MLP neurons of a small language model. Each row is named by its layer, matrix (down: output weights) and neuron, and shows model dimensions 160-255. Each number is 50 + 12 x the weight over its row's rms, rounded and kept within 0 to 99. A neuron's up and down rows have the sign that makes its largest values positive.
A block is one neuron, or neurons of one layer that tend to fire together. After each block is what it responds to, as a language model described it from the Wikipedia text at the highest values.

L9.down0:54 44 55 53 35 26 63 69 37 51 47 46 44 68 33 50 50 56 55 69 39 44 40 30 62 56 62 99 53 49 64 49 40 50 54 63 49 59 46 28 65 45 62 59 56 47 62 47 49 67 47 49 53 40 48 67 53 37 40 58 59 53 23 51 43 47 33 41 57 40 47 38 57 42 47 38 60 54 41 40 55 45 52 52 36 37 71 34 44 61 46 50 47 65 68 38
L9.down3:30 50 41 40 37 63 65 60 43 70 37 43 64 71 51 55 60 39 44 55 59 51 34 60 36 62 50 34 60 54 47 56 49 57 47 23 79 57 41 65 50 62 41 41 45 46 63 39 43 37 55 55 46 41 44 40 64 67 43 30 47 67 50 46 45 58 61 75 65 64 56 48 56 56 48 68 61 48 55 25 50 23 45 50 33 53 60 59 33 68 57 40 38 41 73 48
L9.down84:58 39 60 32 51 40 50 47 60 49 60 60 42 67 51 43 36 48 56 67 30 44 60 55 48 48 25 96 52 58 52 51 54 49 68 49 64 34 61 34 56 46 40 61 48 52 56 43 45 63 50 36 38 55 68 25 54 33 66 45 66 51 48 59 45 49 50 58 48 58 64 35 32 37 45 32 45 50 50 53 40 50 57 42 59 50 27 44 32 74 70 44 67 52 48 42
L9.down323:54 42 47 57 47 51 48 69 71 52 43 55 64 57 54 43 67 33 61 63 53 47 50 67 56 41 33 99 48 55 47 47 61 52 44 61 50 40 68 49 53 64 55 46 42 59 50 42 30 56 58 46 56 63 60 45 24 52 58 28 38 46 54 54 50 32 46 53 30 51 32 55 41 40 64 55 54 71 39 52 46 41 55 36 56 70 38 74 28 61 47 45 65 63 42 57
L9.down563:73 66 40 46 61 49 36 58 41 50 55 26 42 55 60 31 34 65 49 66 52 70 30 40 41 38 48 51 51 49 37 48 65 49 38 57 49 55 64 50 34 24 42 48 37 22 67 58 54 33 52 66 55 50 63 58 34 51 32 53 44 56 59 62 60 48 47 63 74 47 50 55 49 37 32 32 29 43 58 68 49 35 31 66 36 48 40 41 47 36 63 44 41 45 60 52
L9.down614:57 54 61 42 44 32 55 61 61 50 52 65 39 57 47 38 54 68 42 39 62 68 65 42 52 39 59 65 55 48 75 60 55 52 43 81 50 42 42 60 60 38 44 49 46 52 62 61 47 46 72 61 52 52 53 42 51 57 35 47 36 59 13 59 59 47 62 26 48 50 65 36 58 59 61 36 38 37 53 52 40 36 29 65 64 53 40 59 57 65 63 68 36 50 83 35
L9.down675:66 42 52 65 62 54 64 70 70 55 53 45 41 59 48 51 22 49 40 46 38 46 51 44 41 38 47 62 52 69 68 57 47 69 41 27 66 55 46 24 30 25 38 56 28 61 34 60 34 51 41 45 41 58 50 69 27 54 50 31 56 46 68 49 40 39 35 44 41 58 47 41 47 54 55 65 32 74 41 38 64 28 44 48 67 40 63 55 50 46 60 37 46 49 53 46
L9.down698:47 44 67 56 64 55 57 59 40 52 38 31 49 45 52 48 36 57 55 48 30 53 39 57 40 61 65 57 48 71 67 43 68 41 47 57 75 41 67 50 33 46 61 57 54 34 54 36 53 35 60 53 62 39 47 61 32 27 34 76 48 45 36 49 26 71 42 44 73 56 24 29 66 29 57 45 68 67 28 31 59 38 51 55 30 65 63 66 50 68 41 58 44 48 47 51
Short prepositions and conjunctions, mostly "in", also "and", "of", "from", placed mid-sentence after a noun, comma or "that/who", opening a modifier: "atom in water", "that in humans", "Omegahat, and GitHub".

L9.down69:56 64 37 32 49 42 54 44 52 45 50 68 44 64 46 56 39 79 40 52 45 62 36 54 48 59 35 00 55 21 70 64 47 59 58 54 48 35 76 59 49 46 57 61 45 35 36 70 47 48 45 56 54 47 51 64 37 35 21 33 55 60 42 39 44 58 55 46 49 65 55 41 49 49 62 69 74 61 67 30 63 58 46 59 64 59 56 51 56 52 38 55 40 43 52 51
L9.down106:35 38 44 47 61 42 32 53 51 45 50 52 56 54 21 52 79 46 34 86 52 37 44 58 61 44 68 40 32 44 57 47 59 70 34 59 60 56 43 51 38 59 54 28 42 47 48 40 33 53 51 62 52 54 39 75 33 53 60 66 52 50 66 47 63 47 51 60 50 21 56 69 53 53 73 46 66 75 58 45 41 28 56 36 45 62 55 43 35 60 61 44 57 37 78 50
L9.down134:47 36 64 57 28 46 43 57 64 44 42 53 43 39 54 53 58 54 54 50 53 59 62 58 49 51 63 36 64 33 73 52 32 76 41 52 44 25 15 48 54 73 56 36 23 40 32 37 51 58 42 29 39 50 51 66 50 69 32 52 51 39 51 63 52 34 51 56 48 64 74 45 55 51 41 39 49 37 38 53 56 46 56 62 50 74 46 38 54 56 54 65 50 30 49 65
L9.down277:55 35 48 19 41 67 45 49 45 50 51 62 50 52 52 43 56 40 85 53 47 43 45 52 46 62 32 64 57 55 54 46 23 52 37 37 48 33 50 55 39 51 37 41 58 53 68 66 44 62 50 28 46 49 51 50 50 42 67 62 46 67 31 40 37 31 45 72 54 40 61 45 63 57 48 63 54 45 55 51 68 45 31 67 52 50 22 51 32 53 71 50 68 56 38 31
L9.down307:51 32 77 60 35 47 44 33 59 57 58 46 38 59 20 67 35 40 41 52 55 33 29 41 49 49 58 23 49 50 39 44 66 53 48 80 54 31 32 58 37 55 49 36 54 68 33 38 43 48 40 56 48 29 60 62 34 42 67 65 58 59 53 43 42 28 36 65 55 67 54 46 60 61 44 34 54 47 66 43 60 27 54 49 54 56 50 37 69 36 72 48 36 38 55 56
L9.down309:59 47 64 37 54 55 53 61 60 50 25 40 39 58 59 59 66 59 59 54 41 43 59 53 48 52 58 35 56 58 43 42 48 56 47 49 27 56 46 54 48 63 43 34 50 62 68 54 59 61 77 55 50 49 46 64 67 30 66 49 51 36 50 62 38 60 25 44 33 37 45 41 44 24 46 40 56 61 47 56 56 54 70 46 72 33 54 35 43 52 47 39 58 57 53 55
L9.down569:61 54 51 33 61 65 44 49 61 58 61 38 50 52 36 57 41 43 44 60 43 58 60 65 36 49 42 43 47 50 54 33 81 64 45 55 50 47 42 57 61 60 67 33 66 53 44 64 52 52 63 56 67 50 46 64 44 48 50 61 49 70 63 27 58 50 55 59 43 35 44 40 52 53 54 52 59 73 61 66 45 55 52 62 53 57 55 50 32 43 46 27 53 69 45 60
L9.down678:31 39 46 53 29 45 61 56 37 46 66 77 43 41 50 38 58 60 41 50 50 50 75 56 68 37 54 38 54 46 35 62 67 49 46 60 55 49 33 61 63 35 52 57 51 20 51 59 45 60 58 47 58 62 58 56 49 22 47 49 63 50 53 35 57 50 77 50 56 46 62 39 65 56 66 44 57 53 64 46 41 60 41 60 52 58 49 49 42 32 71 66 47 43 55 72
First pieces of split words (be-etle, s-un, p-edestal, cop-per, s-nake), plus and/or/of/with just before a material or substance such as limestone, nickel, orthotropic.

L9.down92:55 49 56 40 46 28 56 42 75 49 60 43 49 66 49 56 66 34 72 60 49 50 53 31 55 52 26 31 41 47 50 64 44 52 52 68 56 79 50 64 44 51 38 54 63 51 42 53 32 46 59 47 45 51 37 38 56 42 63 41 35 62 54 47 26 51 41 44 61 49 48 62 58 56 53 47 52 52 61 48 49 39 58 39 44 52 39 43 71 62 57 48 36 54 44 83
L9.down298:35 39 45 59 50 64 55 47 47 38 69 53 74 61 28 30 53 39 59 46 41 49 48 43 47 69 75 49 31 52 48 50 68 48 61 60 53 63 65 49 43 42 41 38 46 51 58 47 41 31 42 43 61 36 38 46 71 57 48 86 42 43 60 38 66 57 33 63 27 45 54 54 28 54 54 30 32 48 50 47 53 55 53 40 54 60 48 63 18 36 34 29 55 46 58 46
L9.down329:70 41 46 58 62 46 43 41 40 45 73 57 54 50 53 23 65 43 32 55 53 57 49 54 38 53 58 22 38 29 50 51 51 54 50 39 51 67 52 58 65 38 59 54 40 63 52 34 57 41 51 47 34 45 68 60 52 33 50 53 67 41 56 51 77 44 28 70 56 43 65 64 42 36 52 38 37 58 59 72 38 55 63 45 47 51 51 57 45 46 65 49 38 34 39 65
L9.down341:75 46 53 55 71 33 53 50 55 54 56 43 41 47 62 51 43 58 64 61 31 38 40 56 58 34 47 42 41 62 32 59 55 65 29 41 76 29 69 36 36 62 39 33 59 33 47 59 26 31 32 48 68 61 77 40 54 58 38 67 49 63 55 65 38 49 51 37 66 63 44 56 58 62 57 30 48 51 59 69 54 40 53 50 49 46 49 39 42 33 56 32 49 61 47 73
L9.down482:59 58 43 40 35 46 40 57 66 73 42 63 51 49 54 53 51 49 45 66 42 48 38 32 27 47 46 64 68 47 23 54 61 39 36 61 33 65 61 44 55 56 53 43 71 43 51 62 55 43 63 33 68 73 61 54 68 28 46 59 43 53 30 51 37 57 55 37 36 62 48 49 51 43 46 54 43 84 49 38 51 39 33 52 40 30 57 41 54 47 49 29 58 51 47 65
L9.down501:45 56 47 64 36 58 48 60 55 57 29 63 73 41 45 58 63 49 47 62 46 53 62 34 51 27 71 66 56 32 38 53 58 42 54 71 63 48 41 48 60 46 58 51 46 58 49 57 62 42 79 65 81 53 41 49 53 21 51 47 54 53 72 53 33 44 62 65 57 60 58 53 69 46 42 45 48 43 63 56 32 65 36 54 33 51 53 43 49 62 55 62 50 51 49 58
L9.down619:52 38 42 68 43 40 61 60 51 55 47 36 49 53 35 48 30 42 54 50 31 54 65 50 41 34 41 62 52 62 68 65 67 53 25 66 31 41 46 67 36 38 54 54 42 64 52 65 53 59 32 38 63 44 52 60 57 47 66 50 60 59 52 44 51 45 53 47 47 26 52 48 61 50 59 83 53 53 65 49 44 41 46 70 46 64 48 25 50 38 60 49 51 61 58 72
L9.down754:51 67 38 59 75 51 51 52 55 59 51 49 67 69 75 55 43 48 54 57 30 71 72 49 55 65 50 63 44 58 38 73 67 41 62 49 51 47 59 37 55 37 62 38 49 77 26 51 52 64 35 43 45 41 51 49 56 38 45 58 29 50 66 56 24 53 58 47 32 32 53 63 47 46 63 55 58 70 28 56 45 19 24 59 48 42 69 65 56 38 76 63 45 66 51 85
Fires where a country or state name comes next or is half-spelled: the comma after a city ("Helsinki, Finland"), and fragments like Cz-ech, Bos-n-ia, South Korea.

L4.down431:58 61 51 54 43 60 68 53 32 50 46 42 44 28 57 51 57 52 42 37 27 48 52 53 49 55 70 99 55 43 66 53 22 40 39 48 51 62 42 45 55 46 46 38 41 56 71 51 57 54 57 36 50 70 70 57 36 50 40 50 50 68 56 56 48 37 58 39 51 44 48 64 60 59 36 53 22 54 45 47 41 54 50 60 50 64 38 48 57 49 55 52 55 35 53 51
Commas, and, or, or semicolons just before the last or near-final item of a list or pair, e.g. three gristmills and, a mortar platoon, and.

L10.down56:51 45 47 50 43 44 47 48 60 27 56 36 46 61 18 38 60 33 65 46 53 45 54 62 44 19 38 19 67 52 87 54 39 41 53 64 34 55 60 69 52 39 65 61 47 58 60 64 39 54 70 46 56 40 56 46 53 43 55 37 56 46 41 45 41 46 37 48 49 46 50 65 77 50 39 48 43 56 39 57 57 36 73 50 52 55 53 44 51 38 26 48 49 55 47 35
L10.down220:62 12 68 41 48 66 66 62 59 69 57 59 54 64 40 61 56 34 48 40 47 29 58 43 61 32 41 62 53 75 51 54 47 34 54 40 61 71 44 55 46 56 43 43 54 51 49 47 40 45 36 46 76 57 32 50 52 41 51 65 61 76 24 53 70 57 50 41 40 68 53 70 54 62 36 48 47 58 48 48 73 44 49 54 51 61 43 36 45 43 42 39 38 72 50 38
L10.down402:52 70 53 61 65 50 59 50 60 40 38 38 26 60 66 43 47 60 49 71 49 61 56 54 54 40 44 21 54 61 38 30 58 59 53 46 24 31 74 57 57 61 23 41 41 35 27 59 41 49 50 67 44 31 42 42 52 49 27 58 49 37 29 70 71 61 62 43 66 54 43 54 49 44 41 36 42 37 47 51 50 49 40 47 39 65 36 60 40 58 57 77 52 67 56 44
L10.down495:64 45 38 59 62 42 50 51 59 46 49 59 60 55 52 58 41 50 61 29 52 63 56 59 53 41 43 88 58 44 68 21 47 50 45 44 51 47 60 53 56 47 38 62 39 42 55 60 46 34 56 52 41 38 31 44 68 46 27 55 44 75 49 25 54 49 50 62 38 48 51 55 47 53 38 34 53 35 28 39 54 61 59 51 51 54 36 51 73 38 60 54 66 51 37 37
L10.down518:55 67 61 46 53 34 70 48 77 70 60 28 42 40 43 43 70 67 40 51 52 49 46 51 44 48 44 05 48 56 50 41 37 41 60 55 34 32 56 56 45 38 63 56 37 51 33 45 55 26 52 51 40 52 26 71 58 63 58 59 33 46 50 58 63 43 52 39 52 48 64 59 46 39 51 51 52 58 43 45 62 55 37 47 45 58 41 62 62 58 60 42 30 55 53 59
L10.down631:77 48 44 54 59 44 47 52 58 49 53 58 67 78 45 46 43 57 26 43 62 50 71 47 55 56 54 52 29 37 43 45 40 48 55 53 56 21 37 43 55 52 50 29 40 56 44 47 46 44 38 37 68 54 41 35 44 35 61 53 58 50 53 46 55 52 50 48 42 62 71 68 41 39 48 43 58 48 58 53 47 49 57 49 63 43 54 72 21 46 46 85 40 42 71 49
L10.down665:28 52 75 59 42 27 39 51 70 46 59 72 64 56 49 48 62 45 51 69 29 68 45 41 39 49 40 49 19 53 32 49 34 51 64 60 57 40 51 48 40 30 39 47 67 34 53 26 54 59 49 55 50 58 46 66 54 77 48 58 46 58 64 53 42 61 73 38 41 51 63 40 32 40 40 45 38 72 48 52 26 54 48 55 36 50 42 54 50 64 43 39 62 69 56 46
L10.down722:49 49 45 43 43 28 42 55 33 65 39 46 40 60 64 63 43 39 29 54 42 39 50 41 58 47 50 99 33 42 42 51 54 61 46 33 56 48 59 35 46 55 51 41 31 52 53 58 52 59 58 52 30 51 50 36 47 38 41 41 50 52 66 51 35 34 35 53 34 50 69 50 34 65 45 52 68 57 57 70 52 58 39 50 60 41 52 32 45 46 53 47 47 44 68 39
Word-initial pieces, mostly St beginning names or words (Stuart, Stefan, Steel, Stamps, Staffel), plus the preposition in and word-start in- (integrated, incorporated).

L4.down736:47 59 71 61 53 28 64 64 48 41 51 62 52 44 40 43 34 54 48 60 43 81 58 59 50 36 40 90 52 63 38 69 29 70 27 46 56 57 56 60 44 49 58 33 32 64 74 41 42 58 64 36 35 43 24 49 54 47 29 45 67 46 58 59 46 32 43 54 34 58 45 51 66 51 61 69 50 35 57 64 62 62 43 65 85 24 57 49 29 43 49 41 45 49 58 23
The prepositions "in" and "of" after a noun, usually introducing a geographic place or year, e.g. "a town in northwestern Syria", "in 2000".

L4.down294:51 55 48 56 68 34 51 59 54 53 45 59 48 15 58 49 45 48 28 59 36 53 33 54 54 41 53 98 44 40 35 72 66 61 36 71 65 34 41 30 67 45 34 61 39 44 57 47 56 50 38 57 33 41 35 62 69 47 43 57 47 69 42 42 33 31 37 49 47 55 48 83 51 46 63 30 35 48 43 50 59 52 64 55 52 57 67 52 65 69 36 74 42 56 69 42
Fires on "and" joining two nouns or adjectives (political and economic, writer and philosopher) and on "(" opening a conversion or breakdown after a number.

L10.down44:68 49 27 64 62 42 39 60 20 66 57 28 46 60 46 58 43 38 63 59 56 33 36 41 61 31 65 13 42 57 64 55 45 47 49 45 26 55 59 54 54 46 64 46 36 48 45 45 48 59 64 62 40 78 58 46 37 64 67 57 70 40 59 53 52 47 58 54 67 57 34 39 68 50 49 31 43 41 59 55 58 67 39 70 66 58 44 60 50 54 42 45 38 60 58 57
L10.down64:48 50 76 55 62 46 52 80 35 55 61 48 49 41 42 46 47 46 60 48 70 31 32 57 34 63 71 22 36 45 42 65 36 29 50 58 47 48 46 49 49 55 71 62 62 47 59 58 48 61 50 86 48 44 58 47 54 35 67 27 49 51 62 47 57 51 23 31 64 38 62 43 73 34 58 48 50 54 47 63 81 62 57 42 46 67 36 41 57 27 52 62 54 41 62 57
L10.down245:53 47 52 47 42 56 62 53 63 39 57 67 56 65 63 73 80 35 36 43 42 51 59 52 48 44 49 67 66 43 42 49 62 66 36 51 54 62 53 49 52 56 54 55 58 67 63 61 34 72 48 75 43 66 61 31 46 63 44 34 60 43 56 51 53 40 53 55 36 37 64 46 57 70 40 39 32 50 41 52 61 42 28 63 58 56 42 42 56 48 46 36 70 62 60 59
L10.down298:59 36 74 42 61 40 43 34 52 42 51 54 41 40 74 50 58 33 52 34 52 59 61 46 39 38 53 39 64 45 35 55 73 53 56 57 49 46 59 47 67 66 57 46 49 44 30 43 59 50 50 64 50 58 27 72 53 42 55 49 52 50 28 74 43 69 39 48 34 66 71 37 36 44 54 33 33 44 60 37 50 52 52 30 60 43 40 37 49 39 43 49 47 35 58 79
L10.down363:68 60 42 52 36 40 54 56 48 43 77 40 52 49 67 53 48 31 44 70 50 54 38 54 57 60 52 54 78 38 66 58 51 28 65 49 49 62 62 30 44 48 62 59 67 34 69 47 31 40 56 67 61 61 25 51 38 34 39 48 58 44 39 63 42 50 33 56 45 44 74 62 46 50 48 51 48 53 47 44 56 47 63 27 63 59 63 49 44 53 45 68 52 40 45 51
L10.down436:43 52 31 39 43 18 46 58 42 54 48 64 44 52 81 31 46 45 69 59 51 25 56 52 42 44 48 71 53 54 60 45 45 25 42 52 58 61 24 48 45 48 47 49 71 47 56 39 57 74 49 60 27 32 58 43 58 51 52 50 72 23 42 56 47 49 51 27 75 18 54 49 62 49 52 60 48 56 37 60 51 55 44 50 53 57 69 56 39 62 34 39 38 37 57 40
L10.down576:60 35 63 45 41 64 46 65 58 51 58 37 55 45 58 54 41 42 77 55 56 47 67 69 36 42 52 29 50 38 26 47 53 50 62 37 55 24 56 57 39 71 59 33 53 56 48 40 48 51 52 49 61 28 53 44 49 47 47 42 53 58 68 45 50 53 68 49 58 42 41 33 39 39 52 47 40 56 82 47 41 36 57 60 66 60 50 24 36 56 55 47 51 45 48 34
L10.down633:31 57 54 41 40 52 77 57 43 74 51 38 33 61 32 47 42 51 60 55 67 58 43 64 39 17 67 61 54 43 64 62 33 68 57 40 40 46 36 51 53 54 36 51 68 58 34 60 55 38 38 59 55 63 45 60 53 47 62 62 58 42 32 47 61 79 81 67 60 49 48 43 43 73 48 63 41 61 54 43 50 48 64 38 61 43 53 53 73 18 59 39 33 47 49 43
Short opening pieces of words the tokenizer splits, often after "the", "a" or "and", e.g. be(etle), le(athery), ch(loride), p(yruvate).

L9.down9:60 58 54 54 63 43 58 65 35 48 43 58 57 58 35 32 55 48 32 47 66 65 45 52 41 37 74 76 27 55 30 44 49 45 58 52 36 45 62 46 66 54 54 48 31 45 45 38 59 44 30 39 52 63 55 50 51 44 50 60 60 45 31 51 36 37 36 51 49 49 56 50 37 54 46 63 54 50 54 55 43 53 37 54 56 52 44 54 53 39 55 57 46 32 67 71
L9.down38:67 47 43 44 60 54 49 49 30 35 64 64 52 56 42 34 41 48 72 31 31 54 69 52 43 28 45 79 45 40 36 43 43 54 54 42 44 39 67 62 55 51 70 62 44 74 60 47 46 62 41 52 63 76 46 46 55 40 56 51 33 41 42 61 59 56 39 66 54 57 41 62 52 53 37 48 61 26 36 52 46 51 50 42 48 68 58 37 63 42 62 68 23 75 61 47
L9.down57:73 53 31 45 60 46 47 66 51 43 44 62 60 50 30 50 42 55 48 64 70 57 60 57 55 52 53 55 61 46 61 44 52 54 41 39 52 51 43 49 66 33 64 72 42 55 75 60 44 60 60 64 51 54 49 59 33 47 63 50 32 59 31 52 45 59 45 55 52 60 57 56 38 60 63 62 57 33 41 63 51 52 35 42 50 46 54 64 53 47 58 56 50 51 79 62
L9.down164:59 77 48 59 62 49 40 34 57 52 66 66 38 38 45 47 51 56 66 50 56 44 55 35 41 47 44 99 44 35 49 50 51 36 60 64 61 52 32 56 54 66 50 59 55 44 78 41 50 63 51 54 42 50 49 33 50 60 48 35 43 63 42 57 46 70 55 34 49 49 68 28 32 74 37 45 40 44 28 42 57 70 63 46 73 61 46 61 58 75 60 38 67 62 42 27
L9.down252:43 30 48 58 41 57 36 43 26 30 57 52 51 67 64 66 44 38 46 53 45 42 54 72 40 58 51 86 44 54 60 45 83 62 44 66 44 73 42 49 61 41 51 54 58 45 69 48 54 62 44 50 46 69 56 44 48 63 36 35 41 65 71 35 35 34 23 32 41 60 48 37 43 24 68 24 56 29 55 63 40 43 57 49 49 71 56 51 66 42 51 43 60 65 41 75
L9.down318:55 39 37 34 59 54 54 61 23 47 57 54 27 58 59 61 54 42 56 66 44 69 80 27 67 43 74 39 56 44 39 35 54 38 34 26 63 66 59 33 42 57 54 66 37 45 41 46 41 52 47 60 58 62 57 35 38 32 61 66 25 29 41 38 51 52 71 58 31 56 33 65 53 51 63 59 43 15 36 32 36 65 53 37 37 43 53 47 58 50 59 44 62 36 40 58
L9.down438:42 39 57 24 60 45 75 50 41 66 31 45 45 53 51 43 33 35 65 54 55 61 60 66 44 28 33 81 76 30 38 67 46 40 52 68 41 41 63 43 49 69 53 42 69 43 53 58 65 55 55 49 31 34 34 43 61 46 56 46 64 59 37 38 60 52 76 53 48 44 55 53 55 58 39 43 42 42 48 71 43 44 66 33 37 23 60 45 58 43 78 50 41 60 59 60
L9.down489:52 53 29 46 36 54 41 57 75 67 53 56 51 60 41 54 52 43 44 23 56 34 60 30 42 43 49 20 44 72 43 52 57 41 45 54 69 46 63 51 62 49 41 48 43 53 60 75 51 38 63 45 42 46 42 59 57 47 61 38 59 37 47 44 61 38 66 44 59 57 65 37 52 41 39 42 49 55 66 62 49 61 56 59 55 60 78 69 42 61 62 45 46 66 37 57
Opening punctuation that starts an inserted span: open parentheses after a phrase, e.g. 1959 (as, Muscles (Jackie, plus opening quotes and == section-heading markers.

L10.down201:47 69 40 48 77 47 48 60 50 59 62 40 53 54 58 61 36 54 66 37 36 24 43 38 77 38 38 85 34 47 29 67 45 46 46 60 56 61 53 66 51 28 65 39 38 61 62 53 60 56 37 41 80 77 48 42 19 28 56 51 30 65 33 33 54 36 52 41 41 52 38 47 47 28 47 36 46 45 41 32 41 49 71 40 46 45 60 45 51 71 54 56 46 48 39 42
L10.down215:78 47 41 49 69 45 41 56 45 47 46 26 53 41 47 44 51 50 29 74 44 57 48 70 50 74 51 90 49 29 59 56 31 35 38 65 63 75 30 45 61 50 59 53 45 71 68 45 46 83 56 50 43 52 48 68 44 54 61 61 37 47 37 49 56 63 40 48 61 70 54 45 58 51 56 73 45 31 50 50 41 53 61 52 39 48 73 49 21 66 61 55 36 43 67 60
L10.down231:67 43 33 50 45 23 35 45 47 56 62 42 57 47 48 51 62 40 45 37 20 52 63 53 43 44 48 41 30 69 38 45 33 45 57 50 35 60 44 33 41 42 57 42 72 56 56 58 55 39 33 56 50 56 32 56 41 47 50 55 49 42 65 50 48 39 49 66 72 43 28 59 46 56 69 54 53 57 65 57 53 76 54 51 44 57 46 59 51 50 73 56 49 58 65 54
L10.down244:64 53 64 54 48 48 48 66 30 54 47 45 47 52 50 60 44 67 49 63 26 46 64 45 42 55 51 92 57 43 18 50 76 27 48 67 45 48 55 50 34 59 74 45 47 43 45 43 68 43 36 54 41 37 69 55 56 67 71 58 53 75 35 52 41 29 46 44 58 52 85 39 19 26 65 51 58 43 46 39 55 45 61 60 44 44 51 40 44 58 50 26 48 54 55 60
L10.down435:37 33 49 50 63 38 41 62 59 57 42 62 64 63 45 61 50 27 65 53 47 40 55 62 30 34 51 77 52 35 43 44 61 67 46 46 35 56 42 57 47 60 48 48 31 55 47 45 43 36 44 38 51 48 26 42 57 62 47 35 45 42 40 36 74 74 44 56 38 47 50 33 72 50 56 66 52 65 45 36 71 51 64 55 79 52 64 37 55 44 46 50 27 66 54 32
L10.down575:53 62 46 63 46 55 60 38 61 60 66 55 28 61 43 50 51 44 47 55 37 65 54 41 35 40 72 99 44 50 40 40 47 55 41 51 61 44 26 41 48 51 47 48 48 37 51 49 51 42 49 47 49 59 47 58 66 57 22 35 66 36 53 35 43 38 40 44 49 46 49 58 35 52 43 25 49 55 65 42 47 46 36 50 52 51 47 37 63 69 44 52 66 54 66 70
L10.down605:52 54 58 54 57 47 47 37 65 20 45 63 55 58 46 36 53 50 58 31 58 29 45 56 56 59 49 84 60 75 33 52 47 45 62 67 48 42 55 36 39 53 54 56 56 64 66 57 51 33 51 30 56 53 51 67 52 45 59 70 45 74 36 61 62 44 37 57 75 32 26 69 41 51 56 54 50 28 31 53 59 45 39 48 61 36 60 51 49 39 47 66 40 64 50 63
L10.down739:38 46 61 54 44 52 48 51 39 47 56 49 56 53 72 53 50 36 53 39 47 60 37 46 30 55 47 44 49 53 43 39 61 44 67 52 59 45 59 51 36 48 56 51 40 55 53 43 35 39 34 38 52 39 50 56 45 40 60 58 59 27 61 70 68 37 41 36 50 32 55 37 59 43 53 57 48 53 70 35 41 40 63 59 63 44 58 45 56 21 69 46 48 70 51 57
Opening quote marks or parentheses that begin a quotation, abbreviation or gloss, as in called it "a mixed-bag", said "It is…", Federation (FIVB); also dashes and commas.